config.yaml
n_layer: 13
d_model: 640
n_head: 10
n_kv_head: 10
head_dim: 64
d_mlp: 1280
vocab_size: 38692
activation: "swiglu"
norm: "rmsnorm"
norm_place: "pre"
norm_eps: 1e-06
positions: "rope"
rope_base: 10000.0
rope_fraction: 1.0
qk_norm: false
attn_scale: 0.125
bias: "none"
tie_embeddings: false
parallel_block: false
init: "normal"
init_std_qkv: 0.022
init_std_o: 0.0
init_std_up: 0.022
init_std_down: 0.0
optimizer: "muon"
lr: 0.00883
beta1: 0.95
weight_decay: 0.038
lr_head: 0.00683
grad_clip: 1.0
warmup_steps: 200
schedule: "wsd"
decay_fraction: 0.747
decay_shape: "sqrt"
final_lr_fraction: 0.1
batch_tokens: 131072
seq_len: 768
doc_mask: true
train_tokens: 814800000
steps: 6217
dataset: "wikipedia_en"
MLP neurons of a small language model. Each row is named by its layer, matrix (gate and up: input weights) and neuron, and shows model dimensions 128-223. Each number is 128 + 24 x the weight over its row's rms, rounded and kept within 0 to 255. A neuron's up and down rows have the sign that makes its largest values positive.
After each neuron's rows, "fires on" lists the tokens most often at its 100 highest values on Wikipedia text that the model never trained on. A number after a token or word is its count.

L7.gate272 [ 93  88 106 116 139 111 131 128 142 108 124 119 173  83 140 116 154 121 120 146 115 124 116 149 159 130 119 150 119  88 138 107 136 111 131 161 133 138 167 138 128 107 123 160 161 123 134 112 121  99 125 118 112 120 127 131 114 150 106 144  98 140 153 143 153 123 108 141 111 168 154 149 144 122 126 141 112 157 101  88 154 115 102  84 125 173 110  69 170 164 100 105 115 180 146 144]
L7.up272 [137 153  81 150 137 155 160 114 154 156 125 124 126 134 138 115 128 133 139 152 107 118 116 106 172 162  99 189 141 152 110 117  92 126 127 158 104 107 119 116 133  95 112 144 103 145 147 117 101  86 147  78 108 102  93 130  99 151 149  94 148 101 108 125 101 116 100  89 166 114 121 150 144 130 144 136 125 138 119 144 107 140 144 132 156 159 172 179 173 128 123 129 132 150 156 126]
fires on: " the" 75, " that" 6

L7.gate76 [103 142 149 119 155 115 135  96  88 127 109 112 154 158 110 106 128 105 134 119  99 132 125 113 119 151 165 170 139 118 110 106 147 169 126 106 106 125 171  77 112 142 125  86 156 131 109 116 178 187 113 139 115 157 140 137 154 139 157 126 119 110 129 145  85 101 119 140  97 132 114 110 118 157 132  77 153 139  77  90 128 152 159 125 156 105 131 141 120 132 137 108 159 110 131 122]
L7.up76 [134 154 147 154 139 118 101 122 104 110  89 129 114 109 135 117 105 125 159 160 106 135 127 128 101  98 122  99 154 115 121 120 139 110 119 121 112 171 114 126 117 173 115 134 125 107 132 125 162 118 132 138 112 126 145 133 148 166 124 154 129 117 146 161 151 137 101 135 166 145 113 116 113 118 147 132 163 110  89 138 155 102  95  86 138 116 112 110 104 124  87 120 109 100 106  83]
fires on: " in" 60, " at" 17, " to" 10

L7.gate308 [151  92 118 103 124 153 164 135 100 151 132 110 142 133 129 112 147 102 123 125 157  85 128 142 108 116  83 115 154 145 131 121 137 152 132  71 121 133  90 105 161 119 146 128 186 144 162 101 131 123 105  93 179 175 159 141  98 115 113 135  97 156  99  99 130  87 120 148 102 132 112 136 110 112 120 127 118 124 100 149  99 110 176 118 133 139 193 159  83 160 129 145 139 120 133 114]
L7.up308 [136 135 147 135 132 132 136  90 138 113 134  83 121 145 101 188 127 106 134  99 127 117  88 168 145  82 115  79 139 108 136  98 141  67 108 134 130 101 144 149 108 193  57 120 148  75 112  75  88 114 153 118 104 181 113 123  90 118 147 129 128  74 165 142 186 126  99  99  89 130 128 100 123 172 111 103 134 154  92 104 127 142  89  90 168 146 113 102  99 131 148 168  96 139 119  68]
fires on: " |" 46, " and" 13, " of" 5, " /" 5

L7.gate864 [ 97 133 156 102  96 137 108 154 105 145 119 125  93  88 108  96 155 131 126 102 178 151 116 136 137  68 126 151 152 149 113 117 105  90 105 125 101  92 123  91  84 119 126 118 139 140  91 126 133  93  88 163 127 141 132 114 121 150 111 111 109 152  93 133 119 114 107 111  97 128 121 127  50 122 161 166 105 108 153 147 136 112 126 132 161 122 126 129 148 124 125 154 103 143 167 116]
L7.up864 [152 100 137 105 169 119 147 118 105 136 113 127 162  97 131 144 115 117 118  35 146 129 150 132 127 117 138 142 155 136 119 140 130 159  98  90 129 156 115 112 104 107 137  88 143  94 155 168 129 142 156 153 133 105 166 113  77 109 127 152 108 136 111 167 146  98 172 130 111 124 105 149 123 104 162  92  94 104 117 111 112  93 166 111 103 110 109 146 153 176 103  99 132 131 148 136]
fires on: " |" 31, " been" 11, " is" 9, " be" 7, " was" 6, " often" 4

L7.gate248 [152 113  87 181  82 160 180 139 128 122  98 174 177 156 117 107 101 134 158 146 107 126 129  88 147 125 137 120 135 150 105 104 107 134  98 167 156  87 128 106  96 117 161 150 128 134 128 149 160 123  80 124 123 111 178 121 115 112 107 123 166 106  79 145 108 168 111 114 137  81 118  94 118 108 132 127 134 157  73  99 165 110 119 128 108 174 130 136 126 128 106 147 111 144 116 108]
L7.up248 [136  88 107 168 134 107 130  96 132 126 138 134 151 165  94 177 161 124 110 170 126 155 101  66 184 130 133 123 123 162 132 115 160 141  93 149 124 104  88 111 114 123 206 123 115 114 146 167 150 140 137 146 124 148 108 145 154 132 174 148 138 155 146 123 114 128 152  66  96 154 136 123  95 148  99 149 155 137 143 121 137 145 134 120 132 142 158 136 106 115 107 107 138  91 153 144]
fires on: " which" 37, " made" 8, " that" 8, " to" 6, " makes" 5, " make" 5

L5.gate757 [124 121 114 165 121 121 122 102 117 106 127 114 193 103 137 154 128 118 138 153  97 118  93 134  92 159 142 105 136 138 127 114  88 125 117 116 113  99 103 149 123 147 122 172 109 109 111 141  92 131 122 140 142 120 122 123 115 160 159 157 139 136 176 125 141 181 113 107 152 136 122 142 140  69 183 106 118 125 193 102 129 119 126 154 143 144 114 136 153 178 129 133 110 122 164 133]
L5.up757 [173 143 147 147  97 119 141 130 126 153 166 114 137  74 105 180 129 162 139 115 100 116 129 127 132  96 153 138 141 149 120 109 120 134 151 116 125 118  85 167  91 106 101 112 113  76 135  99 131 150 147 136 106 143 149 135 144 137 130 153 139 136 149  81 104  86  82  96 111 125 107 123 147 111 129  95 160 182 123 100 157 108  84 105 159 167 133 129  75 147  84  84 110 124 156 138]
fires on: " the" 79, "k" 5, " this" 4

L7.gate1089 [118 100 140  83 141 104 153 165  99 118 126 123 110 151  97 134 102 164 153 146 115 149  86 132 117 141 144  90 109 129  99 120 179 144 168 130 122 120 112 147 120 141 102 116 148 121 162 108 198 143  84 109 134 129 171 152 130 153  98 101 142 120 174 153 117  89 130 108  77 148 157 126 137 163 156 118 120 139  98 101 135 103 121 126 125  87 161 107 140  95 143 140 162 158 128 158]
L7.up1089 [112 102 121 138 106 139 109 119 133  91 145  63 116 136 134 135 119 191 151  84 122 139 138 150 114 127 179 132 136  93 144 122 152 125 110 149 157 105 132 137 121 153  83 115  99 124 139 101 132 154 111 114 137  86 101 135 132  96 140 107  78 202 193 178 121 144  74 133 152 132 135 142 106 122 151 156 105 107  42 147 106 118 165 131 116 117 132 124 124  95 120 127  76 117 147 119]
fires on: " to" 50, " not" 7

L6.gate1220 [123 104 148 123 123  79 135 132 103 153 144 116 160 177 126  93 121 101 151 130 150 140 145 142 123  91 143 145 140 139 100 102  83 127 118 109 136 100  92 102 115 152 153 139 114  86  77 127 128 191 163 109 130 130 152 140 146 120  93 102 177 104 155 157 142 135 125 119 159  79 143  87 138 141 120 131 117 103 128 164 116 145 123  97 100 116 134 125 124 124 108  96 147 143 140 113]
L6.up1220 [145 127 140 105 119 100  85 120  87 138 119  65  97 135  82 150 130 121 118 142 148 104 114 143 121 147 140 129 108 171 145 107 127 103 128 155 144 116 117 159 145 140  90 140 123 140 119 115 141 131 171 133 127 164 128 182 150 129 147 178 131 121 139 115 165 124 102 177 100 107 122 123 145 125 113 117 127 141  63 130 148 126 107 106  95 124 157 100 113 151 119 123 118 122 131 127]
fires on: " and" 48, " his" 15, " their" 5, " of" 5, " with" 4, " or" 4

L6.gate625 [107 141 158 115  89 100 134 135 153 152 114 101 142 153 137 148 107  92 183 141 143 176 144 115 158 105 127 156 162 141  99  99 163 159 102 128 165 128  86 109 113  96 128 111  87 129 151 133 135 183 151 127 103 118 150 158 110 133  93 132  60 165 140 148 144 100 145 171  81 140 100 140 134 135 114 111 106 100 146 140 111 153 162 146 167 109 140 104 117 123 146 104 102 143 157 116]
L6.up625 [104 146 119 142 167 133  71 123  99  78 133 141  98 157 122 143  88 129 141 155 129 155 144 129 139 140 145 147 167 114  86  74 141 121 162 124 144 137 107 105 137 157 124 132 142 121 122 139 158 124 131 168 154 154 109 131 174  86 100 167 107 125 118 154 126 109 130 154  97 112 129  94 114 104 149 159 111 105 147 130 159 152 131 128 164 152 155 121 120 113 131 158  76 124 113  81]
fires on: " to" 49, " for" 4

L10.gate169 [ 92 109  97 150 165 104 131  91 105  66 134 123 179 117 131 108 136 159 121 155  94 128 115 119 137 143 150 146 144 134 133 139 132  98 158 166  86 106 163 134  99 133 151 173 117 138 140 109  92 138 155  95 141 133 151 115 133 125 143  98 167 118 130 101 114  99 133 134 143 145 138 118 160 127 173 111 129 122 119 129 125  69  83 111  97 119  93 145 131 181 115 133 124 163  98 170]
L10.up169 [101 105 192 146  81 112 149 124 119 172 131 103 143 145 143 139 103 143 121 139 165 112 126 140 147 157 110 150 145 202 109 109 124 133 131 101  98  94 123 130 132 106 118 132  86 141 103 104  70 116 137 119 141 122 142 136 124 138  99 129 132 134 106 105 135 120 155 113 171 141 124 120 178 148 133  78  96 114 134 123 149 144 127 147 126 163 134 124 112 133 142 102 149 203  94 151]
fires on: " |" 56, " the" 15

L6.gate931 [125  78 138 144 140 131 129 157 124  73 120 158 129 129 107 113 115 119 132 121 124 103  94 171 114 126 126 113 138 134 127 102 151 142 155  99 156 126 138  95 139 171 125 111 105 136  92 155 104 148 105 130 134 171 142 116 134 162 129 117 153 116 126 147 139 118 137 106 164 119 135 135 107 103 150 110  88 108  92 154 126 148  99 118 146 152 192 110 138 154 154 166 167 128 127 128]
L6.up931 [103  86 140  69 161 100  94 104 105 103 102 119 166  99 117 157 146 132 138 139 151 138 141 106 167 122  92 136 131 115 145  71 122 129 164 139 132 173 130 141 144  98 108 156 113 122  95 114 165 154 148  98 131 184  84 144 125 146 125 122 128 154 132 145 144 130 152 156 126 117 119 147  69 132 106  86 113 141 118 109 109 137 139 120 169 154 133 102 116 124 127 131 179 122 109 153]
fires on: " and" 29, " home" 11, " or" 6, " Inter" 4, "th" 4, "'" 4

L7.gate333 [125 148 126 137 141 141 115  99  99 121 140 116 127 120 157 151  96 113 125 162 182 142 139 110 112 129 164 144  71 151  92  92 124 128 112  99 137 108 170  97 133 134 152  96 101 125 131 177 139 202 119 157 159 144 132 140 166 105 174  89 118  90  98 138 113  98 116 129 138 125 119 139  99 106 109 149 130  89 159 131 144 164 118 141 132 146 106 177 101 164 132 138 143 104 105 158]
L7.up333 [104 133 110 139 144 127  67 105 131  97  98 155 123 115 117 100 108 149 141  73 156 101 130 126 149 122 125  98 138 156 120 116 153 137  99 147 110 116 113 159 138 117 116 135 159 120 116 126 167 133 136 148 119 115 118 142 127 140 137 182  98 141 151 155 136 119 109 121 153 115 122  79 160 170 154 142 159 150 122 163 165 122 135 112  85 145 145 154  89 135 110 124 119  75  95  84]
fires on: " from" 32, " at" 25, " From" 5, "From" 4

L10.gate772 [ 96 140 102 161 160 127 105 124  94 136 140 147  97 156 114 165 109 126 143 138 120 149 108 138 122 150 118 145  83 104 186 175 149 127 106 140 145 139 125 106 114 104  94 141 159 140 178 111 109 128 138 130 164 131 135 138 163 109 163  92 150 122  84 163 124 120 142 116 105 152 151 133 136 174 145 141  94 153  81 145 120  98 101 143 160 168 137 134 158 157 146 153 158  81 109 130]
L10.up772 [125 119 172 132  96 124  99  98 127 191 134 154 136 135 158 145 105 103  82 117 141 150 120  92 152 151 109 134 137 145  69 151  89 153  80 113 146 116 158 132 130 122 131 167 125 150 153  82  98  92  92 108  94 126 175 122  89 125 148  97 115 166 128 137 163 115 154 134 173 137 145 147 171 150 129  93 151  90 153 111 118 131 125 114 160 107 134  82 129 155 110 105 150  94 127  86]
fires on: " |" 52, "|" 9, "Representing" 6

L5.gate25 [ 83  79 161 121  82 116  92 115 129 118 107 145 146 135 150 111 146 120 134 141 169 117 101 136 150 119 140 124 108 118 156 135 146 150  55 115 150 106 115 160 145 175 138 136 102 111 128 122 143 136 128 122 122 126 133 113 136 111 110 117 119 109 131 139  94 115 154 144 118 128  96 145  66 159 137 112 166 125 102 189 132 135 135 154 147 176 165 129 112 134 126 142 129 143 124  98]
L5.up25 [167 127 103  84 129 118 175 160 108 178 108 122 169 138 133 162 142 109 145 105 136 122 129  73 129 108 117 108 135  93  96 150 154 123 124 113 104 172 134 139  87 138  84 152 115 102 130 146 100 140 135 157 123 133 122 145 110 130 120 131 124 111 136 151 152 171 152 155 132 172 133  96 122 148 102 126 141 133 116 125  89 121 134 117 134 109  98 158 105 158 157 161 105 116 162 109]
fires on: " and" 41, " were" 7, " |" 4, " often" 4, " then" 4

L6.gate1068 [118 106 129 133 121 134 136 137 134  97 108 183 155 133 117  72 114 123 117 129 118 108 140  97 149 137 144  93 142 117 113  99 153 152 146 121 173 117 144 124 130  98 144  98 117 140 136 126 171 143 134 153 116 127 125 120 112  94 110 114 146 132  98  88 125  97 121 118 132 151 130  83 128  71 142 146 117 108 126 124 145 136 124  93 132 126 111  96 122 110 141 157 120 167 120 142]
L6.up1068 [149  81 154 157 127 124 146 116 173 121 179 155 124 130 154 146 113 102 124 172 104 117 132 127 139 121 137 149 122 163 118 117 114  93 102  97 155  68  61 144  94 108  88 123 130  96 141 162 143 138  97 129 101 132 116 165 148 119 116 123 119 150 129  88 165  95 151 116 114  93 113 127  95 146 144 119  62 167 117 142 182  98 108 129 156 106 125 157 157 139 133 143 130 135 162 152]
fires on: " that" 19, " with" 18, " which" 9, " because" 4